Weights of a small transformer language model.
Size: 10 layers, width 576, 14 heads of 64 (7 for keys and values), MLP 2304 SwiGLU, vocabulary 32000.
Architecture: rotary positions, no biases in attention or MLP, untied embeddings.
MLP neurons of a small language model. Each row is named by its layer, matrix (gate and up: input weights; down: output weights) and neuron, and shows model dimensions 240-335. Each number is 128 + 32 x the weight over its row's rms, rounded and kept within 0 to 255. A neuron's up and down rows have the sign that makes its largest values positive.
After each neuron's rows, "fires on" lists the tokens most often at its 100 highest values on Wikipedia text that the model never trained on; "raises" lists the tokens whose logits its output raises most directly, leaving later layers aside. A number after a token or word is its count.

L4.gate1018 [138 102 145 213 149 108 114 156 163  99 107  77 134 138 158 198 166 160 151 167  72 132  98 130 120 104 131  92 128 205 139 188  84 168 156 124 165 147 124  95 160 128 130 132 110 135 129 213  74 141 189 123 141  97 239 108  82 155 108 136  89 148 142 131  96 142 106 159 117 101 144 129 175 126 151 104 158 104  90 110 133 118 109  35 160 206 111 160 102 109 151 151 115 145 188 133]
L4.up1018 [115  83 170 160 124 118 123 107 122 149 122  57 140  67 134 143 101  78 117 161  47  92 131 127 130 115 105 143 113 152 171 203 119 176 124  81 160 164 149 126 109 149 162 115 146 166  91 147 125  85 161 154  88 101 140  82 102 116  92 110 122 162 130 121 115 149 132 132  76  79 146 188 129 177 115 171 143 147 137  99 156 131 160  60 166 118 175 175 139 136 173  89 137 129 168  87]
L4.down1018 [255 131 139 136  85 160 119 140 117  84 179 139 131 116 150 108 138 100 162 109 127 107 128 181  81 135  88 148  77 120 199 141  98 149 224 132  95 144 130 142 161 127 137 163  81 113 168 111 115 174  89 136 105 164 109 140 126  84 149 113 144 137 136  88 130 198 103 163 136 116 105 155 125 127 151 193 146 170 122 126 199 110 173 126 169  75 111 147 108 117 141  61 158 139 191 161]
fires on: "\n" 90, " when" 6
raises: "On", "===", "In", "When", "Since"

L4.gate2006 [113 115  97 135 192  96 127 122  98 128 173 105 119 127 149 119 181 125 110 193 117  66  19  90 111  89 154 106 146 165  95 107  88  68 139 116 137 155 142 125 122 141 125  93 135 129 206 156 135 130  89 102  98 161 209 128 134 136 161 155 141 175 163 120  78 145  79 105 206 137 121 204 140  94 208 152 164  83  52 141 132 140 115 168  91 162 110 167 103 132 100 149  93 114 198  99]
L4.up2006 [119 152 151 108 194 131 106 119 125  46 143  53 135 100 169 148 115 114 142 175 102 170 112 125 132 114 148 140 195 144 145 102 125 132 145 125 103  81 120 138 121  81 114 175  97 125 148 207 112 111 131 107 114 152  94  79 154 127 180 115 105 170 137 161 120  70 157 148 118 148 138 132 143  95 132 116 172  55 118 118 131  99 167 109 138 163  99 163 126 109 141 157 171 195 150 120]
L4.down2006 [224  62 111 156 127 100  85 206 155 126 104 121 126 161 140  94 131 158 104 120 110  71  83 125 150 124 105  94 146 151  72  75 100  96 143  91 176 138 146 135 130 147 140 126 175  96 153 137 146 139  77  81  45 149 151 146 159 131 165 146 113 173 122 110 162 157 103 161 152 160 146 137  89 161 125 110  72 115 131 142 155 133 167 124 118 131 127 124 173  99 159 139 131 174 207 134]
fires on: "\n" 100
raises: "This", "The", "As", "Although", "On"

L7.gate1608 [128 177 153  73  30 141 106 121 142 151 151 119  70  79  99  96 108 141 176 148  82 101 199 166 117 159 170 117 140 206 125 141 120  93 107 166 144 118 136 149 164 102 138 127 101 152 182 154 147  97 117  95  97 143 162 159 145 110 148 108  92 143  80 131  84 138 151 160 149 103 146 139  95 101 100 140  79 138  80 101  62 192  83  89 162 105  72 154 143 125 147  48 201 117 181 200]
L7.up1608 [141 140 117  67 111 119 143 124 100 186 105 146 122  70 154  83 157 150 119 171 136 157 120 189 135  89 137 110  72 146 168 187  88 140 116 138 194  93 160 117 129 109 152 179 123  91  81 136  94 118  83 162 108 104 157 160 173  50  87 154  99 104  72  91 142 125 136 129 155  96  99 147  92 112  70 148 113  56  72 155 199 162 142 122 125 114 125 128  77 196 168 134 128  68 124 134]
L7.down1608 [176  86 135 105 162 130 158 148 133 109 111 154 101 190 150 140 116 170 105 199 151  84 130 144  45  96 100 143 183 103  64 122  86 117 112 114 146 156 142 172  81 129 160 146 121 137 100 118 181  97 176  84 133 130 137 111  88 159 195  73 103  73  90 155 139 138 116 198  94  75  67 168  97 142  72  87 130 177 128 106 167 178 104 110 111 150  76 139 180 122 137 145 126 102 137 129]
fires on: " to" 49, " not" 11, " also" 5
raises: " been", " be", " occurred", " have", " appear"

L7.gate1743 [126 205 168  84  68 130 117 158 143 136 109 147  99 162  95 158 104  40 102 158 160 134  92 161 135 102 108 141 101 115  82 155 131  74 123  85 141 127 153  83 118 134 148  85 110 124 113 141  95  87 118 147 131 122 128  94 166 192 107  69 165 161  40 143 145 139 131 138 158 145 100 121 102 118 139 118 152  99 109 132 136 140 116  96 177 136  93 129 141 113 109 132  95 125 136 142]
L7.up1743 [153 153  86  86  97 152 116 125 197 128  92 130  79 109 129 139 152  74 118 127 126  95  98 150 156 103 102 136 130 156 136 147  75 105 198 124 131 106 146 167 132  91 123 135 123 131 127 166 100  99 110  99 118 106 179 148 135 128 131 123 144 156 111 109  82 107 142 131 123 106  83 126  72 110  76 153  93 121 112 148 164 198 145  91 155  71 106 102 138 151 165  94 110 106 124 111]
L7.down1743 [126 125  86 112 157 118 161 182 122 111 173 146 156 132 112 136 148 163 152  83 154 149 104 143 186 143 156 131  84 148 118 143 131 129 198 118 113 123 119 188 125 130 137 129 131 121 108 127 110 158 104 125 158 195 138 175 102 100 168 141 140 123 149  93  89 133 122 116 126 122  64 111 111 115  51 144 159 137 134 130 104 148 147 104 128 168 143 115 176 126 148 148 163 109 141  64]
fires on: "," 97
raises: " together", " like", " along", " among", " alongside"

L7.gate593 [ 45  89  82 229 111 163 117 111 103 218 170 105 158 104  78  87 101 151 131  88 100 148 172 105 122 192 186  97 124 167 132 144  82 114 103 156 158  91  81  95 117 131 136 118  80 112 144 163 115 126 167 178  87 120 132 136 100 116   0 194 113 125 151 149 146 128 130 122 118 164  96 115 124 133 197 126 160 166 121 158 126 128  96 144 155  74 104 174 142 128 125 104 117 141  72 184]
L7.up593 [ 83 161  92 109  80 115 136 156 158 122 119  76 188 180  95 110 156 144 125 130  70 150 121 189 121 155 102 100 188 100 111 135 172 115 140  99 162 141 158 105 161 155 159 135 131  89 109 126 195 130 119 158 111 139 168 191 176 166  78 180  99 183 114 126 106 132 184 111 150 159  72 148 146  77 143  99  91 133 113 175  92  78 141  59 189 111 135 137 171  81  98 117  88 124 170 151]
L7.down593 [139 105 112  89 134 180 213 171 137 161  64 149  80 110 104 158 115 118 154 113 147 155 137  86 123 145 138 157  64 190 119 110 109 127 212  81 156 119  79 142  85 127  90 135 153 185 183 117 119 130 152 153  99 119 103 155  93 125 119 103 111 119  98 163 139 105 109  79  91 109 150 124 142 163 121 152 162 119 119 130 156 164 143 194 138 149 118 160  99 138  97 101  92  55 130  77]
fires on: " the" 22, " as" 18, " each" 10, " two" 5, " other" 5, " to" 5
raises: " other", " others", " same", " next", " latter"

L7.gate1078 [129 167 110 148 149  88 148  79  79 151 194 164 112 116 171 173 169 102 125 169 204 123 172 110 145 115 152 142 118  86 109 115 100 192 140 133  81  65 125 121 150  91 118 162 122 168  63 107 141 142 183 131 110  89 128 101 112 183 112 106  95 148 170 132 102 104 161  90 102 185 153 103  84  16 159 142 113 114 149 145 137 176 122 122 106 105 127 179 116 100 110 172 123 145 185 126]
L7.up1078 [162 149  91 158 141 161 124  72  91 146 147  97 126 127 143 157 132 143 100 103  97  67 187  74 184 121 151  79  64  94  96 112 128 122 128 119  40 139 168 108 189  64 177  94 139 110 104 168 129 120 141  94 119 115  79 100 150 115 148 137 182 141 131  81  57 127 165  92 113 187 108  68 119 114 152 152 115 103  91  81 107 134 160 108 109 178 142 174 159 132 113 187 133 153 216 125]
L7.down1078 [145 121 192 105 103  71 117  67 160 142 115 120 168 140 104 132 124 117  92 112  74  51  86  99  69 146 120  94  73 132  90  34 114 142 169 131 110 127 129 116 138 122 118 108 116 179 115 115 147  98 144 116 235 143 124 135 118 145  72 138  80 119  82 139  84 107 167  53 144 121 136 149 166  94 127 122 126 156 159 120 139 176  74  63 123  96 165 139 125  77 197 135 151 164  98 118]
fires on: " According" 15, "As" 11, " As" 10, "ing" 9, "ed" 7
raises: " to", "ly", " of", " with", "ally"

L7.gate939 [127 103 128 125 171 114 106 138 115 144 140 115 117 112  89 166 113 132 135 114  93 167  81 131  79 164 132  91  83 185 133 131 146 144 127 130 114 122 159  55 155 130 113 126 124 133 109  96 149 122  98 178 111 112 141 153 164 160 123 203  98 108 132 152 103 101 127  69 159 137 105 155 105 156 138 128 130 157 158 158 107  73 129 112 181 155 143  97 105 130 112 108  85 119  86 185]
L7.up939 [157  88 182 166 130 132 142 146 184  51 191 109 135  99 133 190 186 128 110  99 151 149 144  97 126  90 144 122 149 124 133 128 124  72  80 174 139 146 121 116  67 164 163 106 168 198  72 140 123 128  65 145 146 105 128  95 176  84 161 148  86 143 122 188  78 109  90 105  92 128 123 167 123 109 149 181 201 110 109 191 139 113 131 175 166 154  66 153 115 129 135  75 153 142 106 179]
L7.down939 [203 129 124 116  93 137 101 166 138 135 126 108 120 187 130  84 173 181 185 119 125 129 125 153 195 185 149 141 147 124  88 205 130 164 179 189 143  92  77 110 127  85 111 111 116  92 149 168 167 130 141 107 139 134 138 131 173 159 170 157  89 159  89  89 129 129 163 159 154 120 114 141 169 150 132  91 119 100  78 127  80 105 100 146 166 134 140 156 100 107 154  83 137 157 160 182]
fires on: " (" 82
raises: "non", "all", "e", "inc", ">"

L7.gate2294 [ 87 125  72 118 133 114 110  51  76 149 153 149 116  87 160 173 102  69 194 143 103  82 108 141 139 134 137 113 119 128 159 127  39 177 118 111 100  87 172 122 157 110 122 168 147 156  87 143 100  76  82  93  96 133 123 105 172 142 108 106 116 146 149 181 115 109 205 148 117 111 121 111 158 154 125 164 116 112 167 126 136 145 112 126  76  87  66 141  94 121 131 214 177 112 163  79]
L7.up2294 [112 157 183 128 151  62 139 131 133  86 146 127 101 147 158  78 117 119 115 109  83 155 107 109  45  71 129 126 144 146 157 136 140 136  72 166 157 107 118 102  96  92  93  87 181 182 122 105 168 104 114 142  90  59 102 163 111  62 151 165 139 141 113  93 148 104 101 111 210  73 134 128 107 153 155  98 120  99 163 133 119 151  90  79 126  58  99 152 138 111 111 157 167 137  55 140]
L7.down2294 [140  83 105 145 143 116  80 131 105 140 144 115 144 157 132 127  96 138  93 132  57  88 170 133 102 111 166  91  69  89 194  95 125 127 100 132  52 105 135 148 133 162 155 133 125 172 166 154 118 196 145  89 119 130 169 147 146 134 113 121 122 131 179  40 128 121  97 144 125 143 125 151 104 138 108 106 148 110 115 151 136 168 127 197 146  98  61 163  76 138 109 175 177 142 144 186]
fires on: "s" 16, "H" 9, "K" 9, "S" 9, "Z" 8, "L" 7
raises: "ous", "ie", "ia", "if", "ified"